Weights of a small GPT-style language model, trained from scratch on English Wikipedia.
Size: 12 layers, 4.33M parameters.
Architecture: learned positions, tied embeddings.
Training: a variant of Muon for these matrices, 284M tokens, 8658 steps.
MLP neurons of a small language model. Each row is named by its layer, matrix (up: input weights) and neuron, and shows model dimensions 0-191. Each number is 500 + 40 x the weight over its row's rms, rounded and kept within 0 to 999. Numbers have three digits each.
Before each neuron's rows, "fires on" lists the tokens most often at its 100 highest values on Wikipedia text that the model never trained on.

fires on: "ed", "ted", "ated", "ied", "ited", "osed"
L5.up285:516461460530467472496496416541518565519559475555478504457491548555471462463512482414513447464523551439529491465544520504542558458587475491556536382562495523500430410464538500492456480473544512464544542435447525481540510499489486484505429523554544512432520492576461466468514476484511463487562496400528556473578466417515503532525597510469514474443517509511469529483452433499507528515458533487515532540516516448499496481478535507494505540506497482442517444508515504581476479474482529466484484435472514524556517465489584588500494580508410521570492502503471534532507486488492476549

fires on: " west", "ind", " down", " sur", " bl", " back"
L2.up202:428497514462503514478504534467482485479463482474520520553512607449575577489460507479587537454488535494470530568492564499434509445552506484395505474406458483460529486479459466482508528494489461542495528532508520503447491468511518547501497492547463519497528492526450509504506589478457503497556576496495488513504482496443458539481451476552482456530557472475435507516521544534498538437516433544524441529417503544490549532569567506553440559503428519468459486462450503531497479489486559451484481490485478513585546537522479453397530476430547544506513522459492510567588510549439445462

fires on: " pro", " Pro", " sp", " Film"
L2.up51:476421500469537556565487447468586479509512496416451531564498448463510499535492460450510559490499514456513461446539485484491506484532553450545570481592471527509450479481495472512522439538442572485472456547542436483472546512572416512525502506503541510475521502527563494476534493504452525508502491487424496498476566513514485496500568501518487525416492453559457490528585452450508544520439521495445456510464487506594512472582515478476550536458538506479573496512505555547552567465467492427472472499498520435522524508466460518464473445486516457529436502545472547455543546464417494592

fires on: "ion", " V", "v", "i", "iv"
L5.up92:528514553531423510560501523447504468517539495420508456540451506531462470469503564553528448488425474503508496415469491520443493528535433530509566470486518485456499549475501438487496516461594549460542496522495431488535469521506521423490485505424508440443522514511537457522587539531453517533506548466447432519443535582459606546487475525556478465566495525468442454521431515474474478517511516558534449470498543512520454552549560470493496449499596531545511496519480507448519451498524457524477426543483554525532448564423535465514555529499476523566511516477534504551519488454516511457

fires on: ".", " h", "==\n"
L9.up238:521540540545436439486524480498471478499463557416510547468493502459391472532511472504539539503457506493495478505447470513522469573526518527551493478493467455537482524600554442518468397530544552579553539493521527553475492528495446399427447510481516464519518515485425612475540498514468557456496424489469425420568468496565492480532565575518522484493467509521477503528485544456536502503510518493520449467460484502428510586505513476530557561441493487478440493574483473522494468500516497513524505471507508523475449459518552520500511490458461529533458495538534526574501471560572454484

fires on: "ed", "ant", "ated", " "
L3.up254:561498517492485498559448497453489542482516509444436447491520480549452556457527452456440451500452610489458516449544463452500529484531375529544545501514552516445517496536541502532491540455495519437422490473435565452526495483480495502503500519502484469538386600512463457470497517493496559523505531522490501490495537458524546472472544418469569532494502520495543549599474522545499463455469463483508558544511548475525549475556517458448506542463503535491484522589431579486518513481487464508522484505421544496536515476535551551503556453545505546467419492519487532463480490481542495427

fires on: "i", " tr", " cr", " by"
L9.up46:557555507554479542464464459545524534488482523464510511525536583441445448504514565449423506481497494521535480469484525411546469450613539533483487433533453544532480486510491514463560546546484549492504503493475554509540513480528495478515446517500481523483506454553504504451437431463486503485499463532482494570454526504430455474515478507497421453492531472596579546614414530535467522462495561444540495487572478470479441523507595465506487465525505454449494420571472549488471497526493486425474498439537540468504540497491495434502494433516519504518546550463519527513522496560463479452

fires on: " ass", " up", " Votes", " Total", "oints"
L5.up304:533505492483451529544542581526508526515466491487468478519472469419495468481524520460478477504514431525399473419574457456523435536468510557404563478480548458479493567580487519499554477501443508525483459466547571467540503535584510520565476526491527463514478484539539520507547495494544555479478476529561524519586512522526524455510447542553437497506561437487519526556539478489497572498540506492489489471493530422558540501508492568516439467454532507463464487538471513489448414491461493438479542488443473499455436490523446449526518437503442491540518460483413552579494555560525478492

fires on: " and", "v", "or", "t", "ion", "j"
L9.up80:535481478508467495554544552498485499539456495547513506433512466543493542517460513471451511446485505471539532570502488445514486589504574534556529445533528497498502503610478473465428502490586535591502513515485543462413542532481485401509486546431507474585483428483470486555469516531529437486485509508545436450389513553494508522560497496483465533558474524517477460506489555471454503532511469495516442523548481524508481485414502532523500521590477481545501497490498466501495428459515499460537460505543434552554501561491459460522532466520470548579469523526486461491507497543392523419

fires on: "it", " but", " need", "id", " over"
L7.up117:522516452512470409468494533549513479502545489489472463463542513448551501551509453497474520480541520488556552450541515493510552456498541519525537513546520462460475501519436488533454574467488538510511533502497528490541563499483530404428452554548549516530516567527550568547519497482528521526441529482565492540464509526445533452470555376501399419497512475493422577538490496485511474530491478501511468496440496423494509439552503532471434473531498507525516383458450490456551503482439553515526508429500511505473437543546437501517462460448488491500500545518491509486514388543534511560

fires on: "ic", " same", " fun", "ical", "^{", " inter"
L2.up344:494505453501504492494485514582423476544486498495458554529519525506474488493526514482465494532524498489475472483475488468494451506474509460574424431524456463505448498479530493440499493386527539547476539519482482450450510453537429525498517527461469452512524485489427499465498572480480574496487518520561584543520480479507520484446519563401507514554566515481452455500504498435570491460521639465471609544532491576498519444478510425493506544551465566489512460435564489529526444489495507483481427509476484565489497447506506492539436573577571516566533497542484495521532520505512502457

fires on: " |", "i", "0", "2", "ia", " "
L5.up31:551542516459556422514438544491508545500448505531443477392568502494442482513435539464533525522502573476456489486487437504450440555502546522523534507510469510515477520453500549541509499488527500471494464510504499388505591527474520441477417524484467516506431449489496503513589531516431511467576517520462471500526460488487534514413526469466506526477493524537474516456463514480492542438517542556525469473479574501551433522389528475511482506541491435444504551483544592513438462580447489492535458549513568516461528410551526514515549520540511466517536426511511517487511526480511536495

fires on: " of", " Mor", " Nor", "ro", " by"
L5.up73:547483476483457483494455491498495500475473452533483483538556505422376479544484484511510485508409458500508467518599536496516563466422520534489458562475443462504515554479493527516516508527545448496470495492504487531517502487590517545479520545512443461517512511481474505532511484495506518491484608556488508547508524477513604474452561486503527577567466510527492453479580543466526491529541500563463496458616468452520543454514506497544422418539461444593523506532536508537475511527435485442481429518529513519462436502524510420524448446491508497529468425543506492477477551542540448460

fires on: "p", "ash", "est", "az", "ens"
L7.up276:467516487484468568526531563571444510533459509501450455473481466539507422523478493502527517582544481516562486519546513476492500562481475517462493566481467488594433490558439473479482476565440481496540431509493576456498495482521463560444505424497459464547460443499486458487566458428483482516518493481545457540505455537468553521519489518542433518449578598477549517504510492489517473545597505552516525431484544491431490522532507515481466430413490512465513531524541478472468504485474457555429484476497541530506384597507466465521500501524554498543516548491496492540570464503492527553

fires on: "w", "able", "up", "ab", "ly", " as"
L7.up328:507465499464479539529457516540464404474499467496477496568479478471543475517553493477497437517572456477517485537471607478542472481500518532554474557492448518532497486466538528533558503486521513534509427454487530469545521460593487541474485447473427456490469568448524461467492494497425491552429495414527537496521461508542537514467430512490513501513443541521483484486455503526546483402500497446481500440559532516532530415484511457498433534532554497570549524522561451543485453483504566477548515454497458559528515485513460479489536472406544560455593513514497512499597526490413477540

fires on: ",", ":", "th", " the", " Turn"
L9.up265:494543567501522567541512538497463491508504502412465518562442479420545429467551457509496485476524531530467529515498480550485540555476495408584484531423526415495559500525442507459500510528496433473513492491463451580454527527489501464515494425493416507483507515496537522503540470466462518516491527496475519492463532510480521535539486524521578502496535518483417475447532534477582505486470484520462447550531571465561399568467490554431544474421405486494523503544485564551436519539502527490518532537491520467471491527471502502471543556458534417521510487623465533467499539490473493516

fires on: "g", "hen", "ham", "orn", "t", " time"
L7.up16:509482513574531508522472506499492513485425546487517483478553523529487470502449446542388585482474391534474468500503506472441539497481573497531516503536411503436496486556493535508468439502538517519487396507484528564520479499531484530496545485517510492509540499461482498473491516538521520502449516516499507470477514426526542532475602474434423519540529535520466440479544507495508441488542505399530515479508492481501519503551491517482566502490496506534543510435527450476554618467476500419541553501479576523462453562506504521456542461384522486501490563465568505471536562503444473584

fires on: " d", " res", "-d", " sp"
L3.up310:459475474464497552544449550518505487459490440507566533460531507468547545561524523608446489535529467506464565393478525574561456467479463526481590542490517485566467492476445474470520476529529512532553525479550378436485468503463491467530547502488530403489514577426481457430416532500504453524521461553526445477531476542509535558520524540484487548480485441510482449500560544459514442464523540448515468552510503453491504462489550442530507535421528492521528552521505521470511524476581439531458456513499579508470532506536425514458522495490537463520528492476466552508510505516484455511

fires on: " le", ",", "ard", " each", " mon", " per"
L5.up177:475471522516507428542475603540516499473452489477497467523507502499528533490431504450491566534495491502488423573510505503497463485518526421456498467509508516435522467467504515463493475480572595530566515501464538489484465429466508518485484425527447434440541503414557519566609462471511483492523529560471561509503475476495486521453533497466541500438541529488552547466543464519506467546557490502579543516472564493481458514596461451524501533494446534469578436519445500569499442417575483449469475491534556537521482564490462508520489450526507520413502519549541502516528453528468547478

fires on: " ", " V", "qu", " P", "an"
L9.up365:478495405519493408497510523469479527514527503419456445504535440464468407469538527428486518449436455562482515465584569525544577497543475531486541510506487465573537463463516481447539597506514512508543541465549482542481487507530456523461569530529481566495544447508497563484550480498561463465502470508516464495520552557497456589508536502457471517439526506454469421499500577545516457500457463502459554469499529485534498478519535502513394506469434499544526536568428552480507486507549545515504495471534501561485491517461535527476423431478485511571525534472509492496425456476547520477

fires on: " for", " was", " of", "pite", " with"
L7.up336:437462469453439576505483591537497530558490431509505541533517538479459482522505517529460569480553439500518569490488455463469575495469430486519504509569459574493540473515490519492539584443499514470607518458475477522456447518567520509523529496539480440570474429558517573504474524531504510521489465493484491446460528550399432469469527458485451450507500577474487487530499527497522531527471498458482480437533567431508525518491564401468526492540529518564554441472492521482475429522538590523502514565470466530489486494465602510515471535544475478510519480474483469498536462466489488540

fires on: "U", "F", "R", "L", "N", "P"
L3.up337:460526594450525488449480506514491491522504532484467493553453475484471473543527499462411515586483475470475535607527538535509471560510474470485519417464475563525529471539497538521476502476579449491469521483512485490566502487526499479520551500487481486450495440537531486506510460484479502545537471509448630572591484426461557433473368483449481470537479552520422555475564475468527481529493467516493490512579524535526419486529522438464491473538405549436475527515513521505489499518451550486554471455524494520476476474481443493464527502550534549511490530564480522443552470495539461488

fires on: " n", "\n\n", ".\n\n", " y", " j", " h"
L5.up288:530521534517461520412470507501567455539509543497452533525502510505507512515527551484540522534505559557461523434512561438503474477539522487494492521554478437498577474505521463552498464484485511547499501475455463460528526560521586492549445485450451538463445497445448509476503514472569435480562502469439440541497413521561418527502465491469522531448487441598548528478508481464452538579534526534481478426479483429458465544509559478481490470496525539510457579494535493483465464473410446530518545421488466497467532493520511551594518500493546478528492500519518516604565429491487435514

fires on: " can", "els", " prim", "ars", "ours", "ches"
L2.up53:463505511504487470529460500509583535435514500470445548472516522434481492553510498454516542564507444506433529538470471517490532544488582513469487561468556433462450436543444546499507499579474502476497518461549511481479470485549527494503536436484440520476541488534502522471519440502511435455509527480425462494504556589487431511531451433514492523513486516517490475520486439478497472423505518589478506487531514533466518543587527483543526514591577538448498383483496500559526453546533514542519450522488490475524457606543531496551554486506550517472483454540439516510532431564486485405

fires on: " C", " c", " W", "nt", " sc"
L5.up48:497483447462574492440552510534503448492491516489511488505514505515517480440534470464543553460448518514545593472537441487471547602533497486519519511482540441405458524522442436459525482585510528470539459487428473457553490462563566498507551459580545453562448478525519435530542438545447471493485518517466541509550488485542428523579533510549513518529466527518534467467530482487509533522421532504509479498536516514497518519503525450492469434496501485540516535555500480437428495443480479499457509484540533602524503526464413467466528467554510511446560392512526478509455442519478433535

fires on: " ex", " Ex", " sp", " fem", " en", "est"
L5.up172:448515492548555540495457532481494476518524493437465494544469443583558490505510495462499434469523545515468495465432498451552470485479487471486544484568510521537439504461436464450451491475524489550470546421475528445492511529494534536498509388505539405531551432494491473498580558538493551430462528471562484477524472487485473512464499508489559432494535479521492489513553535484445542458498443519574531548467518524515472500503518545451526576492457443501533600519501510601479429485484430489482579524525514454615512461555517558513470478447471546472524504481519527540548503529428474511

fires on: " Total", "ivil", "ru", "ot", " Main"
L5.up99:519523485485508469537465498483515552446497419529501417551565474459494535484529484547469505524566486495581509492534564484586531516516523542463500527484499520484511440491492543542459504581478526527507473481463522466511485517560399492577510518606503486558523523522497423486504484465459487477482475495543534552480506535521553429442522445452513475450526523475541582528539445507482444479545435519504551477522515459525545462490439457464466498575446552510488450502422519433471518549459533497466366494530460507476550529493466456503520531485547509553527425484538482425480441462560524553

fires on: "ed", "s", "es", "ests"
L9.up24:494471442448478502517489497528428459432467541452431442518555507484528510498494462469560513439435474430539519557490548496575538553466548486431486503514446532525460498433511449489576515548521565513510536548451505551528460504425512473481514508492540505534473519520459372529525460474506455525549512478587536505498537432566474532464425511470515525529596461466500479537493520453524523484517495464503500508524484468467479553569521496616522492496510527454514540487473452573414572397531531513529511472496517515438508556490502525451548466541522482504516453528510478500441548495539554476

fires on: " p"
L3.up87:491456460531493570522577497551478535464568494488476469445458494556460484527529520449495548498491491530397474482453542492487530555550487522526629493520517571506598523559439533483530523470519511537487534480492509486573452480535486493480513495428525469525488561471538457516554407454492470486466485387527565484463472456525504448463496558485548513472615494519530481436526509548540502533480575497496478497482445437472495529508510517510404479475528501464525465504495475562478477492492489496514440461498545579508511548469470498530504437556420482560419493460501526521512441520500436470

fires on: " season", " se", "il", " Le", " Fl"
L3.up283:521571504505514513522612469586495426494548489482516366509577548476508482524447530503535422497501488535527511527485542450515521528496516456519511465469472480492506522522496481504588423518432530520453503517482588532529470474516507567563569504439520510455466500513457524503508495517455509538483470464515465541479519516494455560588551499463473438443551516535465545521563506535496449493442502592487432536435502555501512512577484439469530468432501475473568506517521445517457584489506487441497465494527461456459562449507496421489434471478527506507511482451483493495499536492523401512

fires on: " b", " cer", " ter", " par"
L2.up15:495541436501467492515500400531539525490511480489564496534426473427506521505423525561448472534476475504487523487528462536517501455491534466433543431482460555492437465446487483457560463434499500482486506504540493512525549468471481577616446398470487509513511515533534462546532491430477497527551490598511513517543508533491543536474495472465507485510506504482573546524497477438551525506490480423521548474492536479553520438526564450492447451576542483505469430571478488588539436578451587521506415544533519482479524489565525490517478533447547494458449496492526497470508553494507520472

fires on: " ", "aking"
L3.up354:532527460524557483503469469489448601509459550499558484491520496482500492529523496451491493485530427453454498504441480475439526599511477533456479479472581522475517407545461490457527455502441501544500485530499545422509507438485508535510493585477520500549478490463459472529537519578501517511513502476548499540490529436489468538478494490422510582472504454475481480496445548502512470497519455538457489475552469546452531546535458537521515520499433574511441490483558455529474460525448475472533354525520531535555408462549571578550502530479500494485556420490493490470516428481534562559

fires on: " sub", " pro", "ro", " m", " al", " well"
L7.up58:463504468517488536463480524435514466548565487542474527512548487486462502520515545492530522537459520537458553530519470549454568465512467586432566539535415469524487479521488539522561500565466525529485526457574465482466497462582402522487459543531480563593499495523508513436476502560511448478451458503512458495469530483518469474505485487576503484466533506486437512538488467428530456509472477510425530478495473598460522462521525436447544388495499456497453506485532455507460521575465514469554518536557503494549437490604509534427495548443542524540441494451524472460491538464541461515

fires on: ",", " |"
L9.up382:502517528486529500549421479516538531508474509433502503535479505479453483455524464468487508486495553455468507507484390497480541520498542478505583480448496491498466503445500444424432469516445486476558476476468527416456434467529575541472455472517486468550444468424513476445456509527488550493508546547547395502476518470564534564474514473474564519530502505468508501531502512516581533572513579503612453471507507469444498548537504540452483519439476578535519492487532586565423475505486535461489537484579535509517534489625538468513537455500481498450486441497496474521519497477546483551

fires on: " Se", " Pe", "e", " Re", "ure", " Co"
L5.up3:510525510524524473512484547524535462475460495411507461432514457482513444458532568439521489503402600545490507504516503514474472437500487569520444440484489523561561439450522493474552496541542554530542487519473481531471545506513569509527521486475482446541430520466439435502536497473486500504370446484542489509546495530471541467538472477480421506487455560532460523479472510531489530427526533473540556451476518566504457492523505494476515414521510539510577435516510486525469543559529495551616465527542547490447442514478433563545457462584483483511466505522494414489488516468499492527

fires on: "In", "at", "in", "and", "ac", "out"
L7.up279:527474488473468543465448567468426530406430438511497515525443481519557510569518569503503560490480428469533506510469439539483514503507532431526467510445516480509481485529529452559519454486499554541458471522453482496500626508505514524485436506442536551552547510498530541516474505474413486508565464484479521527509463464452524541469543444509511387526504482507536579419514491475483506488458451515481468519526534512497493498481530461502528515478556554504426466487536536421513481573506491474515397561377457520580488533548508545478533470586545510526490452495460518507486482508490482542

fires on: " t", " not", " has", "ed", " about", " on"
L7.up195:520511522479451509483496533503471525462458550522429508579500476502505565509523463555543402542458511548469510480564497453508630516567452477506512503473533433441534505515410507472480477484491518498503397509450459377438511580479577540497452509448469481477476586442524470488542491467537483487543547506457517543537495518591496585508513535503524578549493482493494561530486543477539507486449416483484540552488490474525500449515474573507515461474517512485549527552521440460438462568443453479482456505477493426477501497533493517504478518463483515515550470518556513554452494485460525518

fires on: "at", "ac", "ater", "'t", "ars", "ash"
L3.up12:582518474495461481580534515531445473474541496483468528471471593527517516515538548542481477488494412477543521511499437471511544521471493490500461525515505579530504547494524479401501553503471443454467445452511469437560512499519449522528470476583422516444538549536506423515546505491460497435531480415462523478522448589547523461532458442485546528530542477512529487555555492528490439490478486410509477501531526539558405505514504535482554516466514538529542389500536440522477492502535489531444515481477570524480501480501427459562516458436548539564484521521536487518514461482543434536

fires on: " l", "t", " d", "g", "c"
L5.up374:551472552553539580465410476492516495524464483462535469494525556444505535500456460506426527454460450523479467578499467454487530406521514491572414497519489511455551515487501453408434533499535541493503505474521475432519459533496537467457540448515519556522452526498540505460528507494485458483520464485576528514486458438441457460475542411546521529519497572541422500496455507499480455457552520496522512602530460484508505477518520436567531495456502519486556501490548573499518567443534491514537520426454465501514502519525506539489499535538536573572441430509489498550544543481483454589

fires on: " represent", " serv", " appointed", " particip", " claim", " ."
L2.up377:542524449534507524491476463479475529486495502512465530565463598530476540382465510428510559506564551487461507463514494491529571534436492532461584502474473465517476464487490548496480494496532495511562547570445501501495480529497490486555571417569520500502533475590480519544461505546543511472493587508449527523516578491544456486502441494597472468505441502416455500522511484481496484480509450516493411472504538491520531477511535619464460484496505517531507420472509471467530502466481442433474442468480558432467502569541472421465508522509499463492516487576446510502563506449493535555

fires on: " of", " for", "-"
L3.up361:542499486475467454495484471491464455450510450550388501476539535496522472530524520427491453522540488483517542570582522550549531500462471494526496465413439520494439563516512549530526502549563506441524500502458514521519462560506497448480535508518529513471553486520523526520561436494518478538438510417501517513458476523478452607510507463558557455487520437456534505481470508431475444489521543520425506568555445505494556425498484541468482508546542483522544484460529513531563530447452549489580576504492488572538459507499511430499438481469509490486434594469468406480524481538488474447

fires on: "re", "it", "ust", "ent", "th", "um"
L7.up325:585465559464634490543478503517574468482543506477439566564508441476500463495576518480454555490448476509441460508538598531500509463496406496492516500486437520472519475519496523488526525419503497516547450483443523516453427591505455523489495504505546581525410521499503472477503449531495544455516480540504491552449439443460482424525487458500485481446509517520546543462542437460532446468487576430449505495504522477541522448497535477494536493485492504463480435482499372537494523491449454503508517570514507520493515517528510512536541475485541535512515506492526513593548504483556558529

fires on: " so", "ino", " wh", "a", " h", " a"
L7.up96:457496434554433499469506552516471468486484464470553515434538500531438560466490494444469521508530560499448543516438458547499514499538540474538542548533477474539466536575524559458389454426453575544540551476500488548477556478514553492454459492520504526554498486438516395523512525449486484539564549490505508464544523492468483542524477489546490518499520534442569491529521519426457524499463575519474449475538493595526463501544502530493454519459459514436532523581481504517534492466457603441487471546507476494473419521522471519532499512431533436471427474479511548458481464529546443474

fires on: ".", " ch", "ch", "av", "?", " ass"
L9.up235:534520567517497552510477507427529466548447449527486467523540507465515461565540453469548539453542533523465477572508507489487520471431531518531429466474448502545501429443449542526509518513548514539486571517466544510489517478479507446477472537512498473505535521540486543396436491469530572557500511520500437421567587493457443476552448526492448451539503536519408469508493567476486440465506515512568496540473442453449457560434459441494520546433492521556531516477517466441464507456566542494540500488512519599484546520567536481444453485554461461508465537496526524534459478485479561482

fires on: ";", " –", " .", " -", ":", " where"
L2.up87:535483476540459492516484482483535450527447559371488479460520512492518454529500509430483499459473419624504518525461519522552463548551514494569496430564515512436564548511518499547528510468476609458499445526448459463455475511490548500470489481599537561440576490552454548480547475490478493473475485493493439508540438426522467540520483513533502450478544548474474540463542512452466446593566561532536502485552538468527502521547471483523542513507514519484443449481498444568510519468454484502538499462404540474505490491524493547453542541497491445488552525500472504507540488470571485508

fires on: " p", " public", ".", "m", " full", " post"
L5.up284:485499448494510531502470504564491514399521463446502441464538532541479508584498498488523402532468542530460489542436540472562479509527567482494494493447517487445469502483454536494528485577464527517583425522470533522543483494554502465499539439517539463499487489512515562534543518508491470520500465476518528474464513483544523420455497432466527594509555520453578485474377493592528485510417564550521486500410486486489509494516562542492501499505459542449536505545471461450511529412510548491520481478518518543539528522429431509440500475485446478576488471488528488558586497482441494460

fires on: "im", " rem", " re", "ass", " well"
L7.up309:511473545498500517498503559501473479453472482497512567511565570520548504483543536412512442568554442511424494446483552454509590554441507543508490507524529473576530538512504506519498513461444457516495518418470563506499480485533443537493483515465451533536537480572567432510479490465558463519488476479474622513503481533447445538536426461488535437462473481514447539425503600434473425505501472546473528541462555548485549555506498432457507456505457431491539509495566507563434495432496569446502459491526531507479484490516507483481496450474483503559489453476455545518486470453457494520

fires on: " R", "err", " on", "',", "per", "mer"
L2.up77:542496613502390518419494467486543490514473487482519422466573441450480437458527432432556552522439505505471532546603514460489497540488506505434508492530478463545590506499544513452515482513522475437517537519516565479553495512514516551530555569511515517418494481485549466502511493495491501478555513465457554516514463473509493460545545523483480517530530425477400467464530515440494489451496518473504525500497533529439469515422462524565396482472493466511530482495572554557514515580517468426499524557489533466532513572504523567516431500450539518466553492492488471523521468512450490506

fires on: "ound", " round", " place", ":", " cover"
L2.up210:496510526593458475531553494554603481453523602474502455501529556502473497483507517542558503459476469530463551556551539546427548528482575479516522501484522457488550447513477444466515514476477435498503505486443513439543427531470468478476496480570477519551540563565504518520505475501574472475532489480438519491468503473433526531533415499474483466487492524495504503506485425431493475453506451526479500537484518546478453444487540466431451499523481534461516427479555528568549443551486562466506552431533469533500451521475456528521479466475445523478563491531513520571531398581535553434

fires on: " U", "O", " Southern", "U", " North"
L2.up124:513506521549483525555488552505522548450479498481495451472465508482433530449458480540547528520443538500432444521546529488531518527465528486485544405539467550502529524459589499442464495447528535502455541534552490495488447468532420494528447511516476555521527524503449497457523495486446549568503472482452528511431414517588574550463532536475467504411438543529461472483582429505515533483485489559439477489514500527594424519600558452466531459474493588534483518456467518508481487540530541539537554497542495495461467477472503502545546458472503505548528485461491565504460532489488463408

fires on: " sub", " port", "ult", " conf", " trans", " ref"
L2.up179:511493505565503466576421460537574517556495519457466526473549439493505485571557545487402561489475462502474525533539481494463528493524457588505466616519405462489409467509487487518612491497516510543509498407513511534567460461490540565468481471519500505501513459541497514516503482468513581566605515468444505533450457410536510465520487563499495462464472524500498444546468554430524517471484538493497519541492559494445480478531454513472432489500505528462490522492534500459498481522489552516542531489554559486472554426489452527494509561520473504511463420495470437470541475467475485494

fires on: ":", " design"
L3.up322:527543480642470531538499416470591591472512479425453491528502549432447492493476535514439526503501571485514510503505496499467489585513546453523447484519430459532505443513467471515531508481474463506487520512481526542449543446475541542545499481588499546538513515487538479491456514506427504448480501510493475525498541517516446535551528476508539512504452496503482479541506443478398457542482604538507497393553526452522490485536486501479535549471555522467502460563452556554499510529538501435493507505516476562441507457511478534514483501484441469482588404505509457477591465435486492483

fires on: " Re", " He", " .", " he", " Go"
L3.up280:492527529565522536574533503471514503584438534534478499492571521465504490506497448471531518551584553515496487507471482478527514532509494445462467512546426572428497439466450491501459520482527435570499530421530485442452564555452534544528447544483518457531490516507471462483497423506476504396523572523502473447448540469481537495407519543496494491563541477432441450487495481468523516469494451480504490454507508509490536500526569513497514557541516431490428495547506576505548448536495586404510479498526502470490434524466498467538522520448510498533528438558508495573447428530576473506

fires on: "s", "re", "ed", "ood", "art"
L5.up39:549562463484439460548490544563523544517434530509453463503532513440538496517530514484511495525509492505464471436464440450534561536489611406540502466455498513475508510480489504457462483493455562492438588487529589547498506528478452502511546507474521478511496516417472491488508480529534422457485431530494567481442503446474565458531534462486542494453470506537529487565446505515528500495506462573479486570490468503497527543559462575559511495509415482386535507539444497481504564481531468513520513460527389519453497479555526416487480505557473453544559508509513575526515508486513517438

fires on: " not", " Album", " av", " elect", " end", " time"
L2.up331:500470523432529501495465517504496522447455453491525438535557440521483490553512548523488451547470482491593556398542465468514499450557586493502528516526510438459477555484496490479545417548523508508532530457488487510506581497427595560527473498519500542487442525498537536463541427555554472467480471448509528450427477575547530503437533480468494506496592497496540423539478454470494497493506489442500492529503455500528496501536479531581442441464485536491488481495491535494455507526445534455454483526466463504431557513496481486507514527469479460582502522527464581448409512523575583548

fires on: ".", " m", " the", " that", "ither"
L9.up234:474503578511466527459501483471498510443522544550460444521524579488549489485497542525474504542522519509571503496493513479473502466489484520551538444465504436512536456439479540493495431476496511564500512476499566543482492462560516476497530449473460462557532448471462512502467461521473531524370465506629423460493563438483490482471507485508536516526504464508523487530467471569454604513501526474515499542491450556433546536488479454542576421502475497531523554537515435456503478547520540456521417573491591481532457451486464553507515514575482514530501514513510403526518535523492484399

fires on: ";", " -", " –", ":", " ;", ")\n"
L2.up96:571532482574479491517519435397485520554493513451554428401516519480517463531533478487501545491492429540494464546473518443430496536551510437483523531522506469501575536488501529518488520433501471453542455505486552543468485455506481530513496531551451491489549522531535511477547546553469430533478494493422550518479478501496478451531450518586518518509521529569470530519529455444533455534491558491499485514479469547492488500495550569433479544461443527560504472556577475478473479430493456493501496463439494575423541498478477460421520451419513553491594508515570558552505446448519508461

fires on: ":", " Mad", "):", "(s"
L2.up134:538551462502475496493520487503490453503488584439487521512500481493474465505447444522494558516481515454514542504500492479496509521476490488593486479539425478516493466492410508418428547488464519573458460453506539502503523559464501501548482531545575513486515482591451475567508488533436550543548551499557526514543520483519490526530515520485552487471450553516518506479523525470421480487492492424456539548502559407548380465451540455539500504536509459565561454479556568491490525456533580504593543464566541535493443446488458433493510529488437436473483511483506507553492474470494496409

fires on: " cl", "red", "ul", "om", "en", "am"
L9.up184:469523503465525443573486483437512499478491482515524476453573470530510502523472515437496564439517502454545535453500525494446461456547454513505458495458544495507489528482538508523472491447375446582496408410481431529434482540487555562509489578553500496487478518415513431492486583548588461589509501480534468529492587555458509527487521504457548566546517477505470488484500535528526484497530515465510456522540481555477484507509555521430502425418481500543500436467465476473563596533447521471555513509536484522536475522510449506532575500507514484480505446471453553494551513516509489473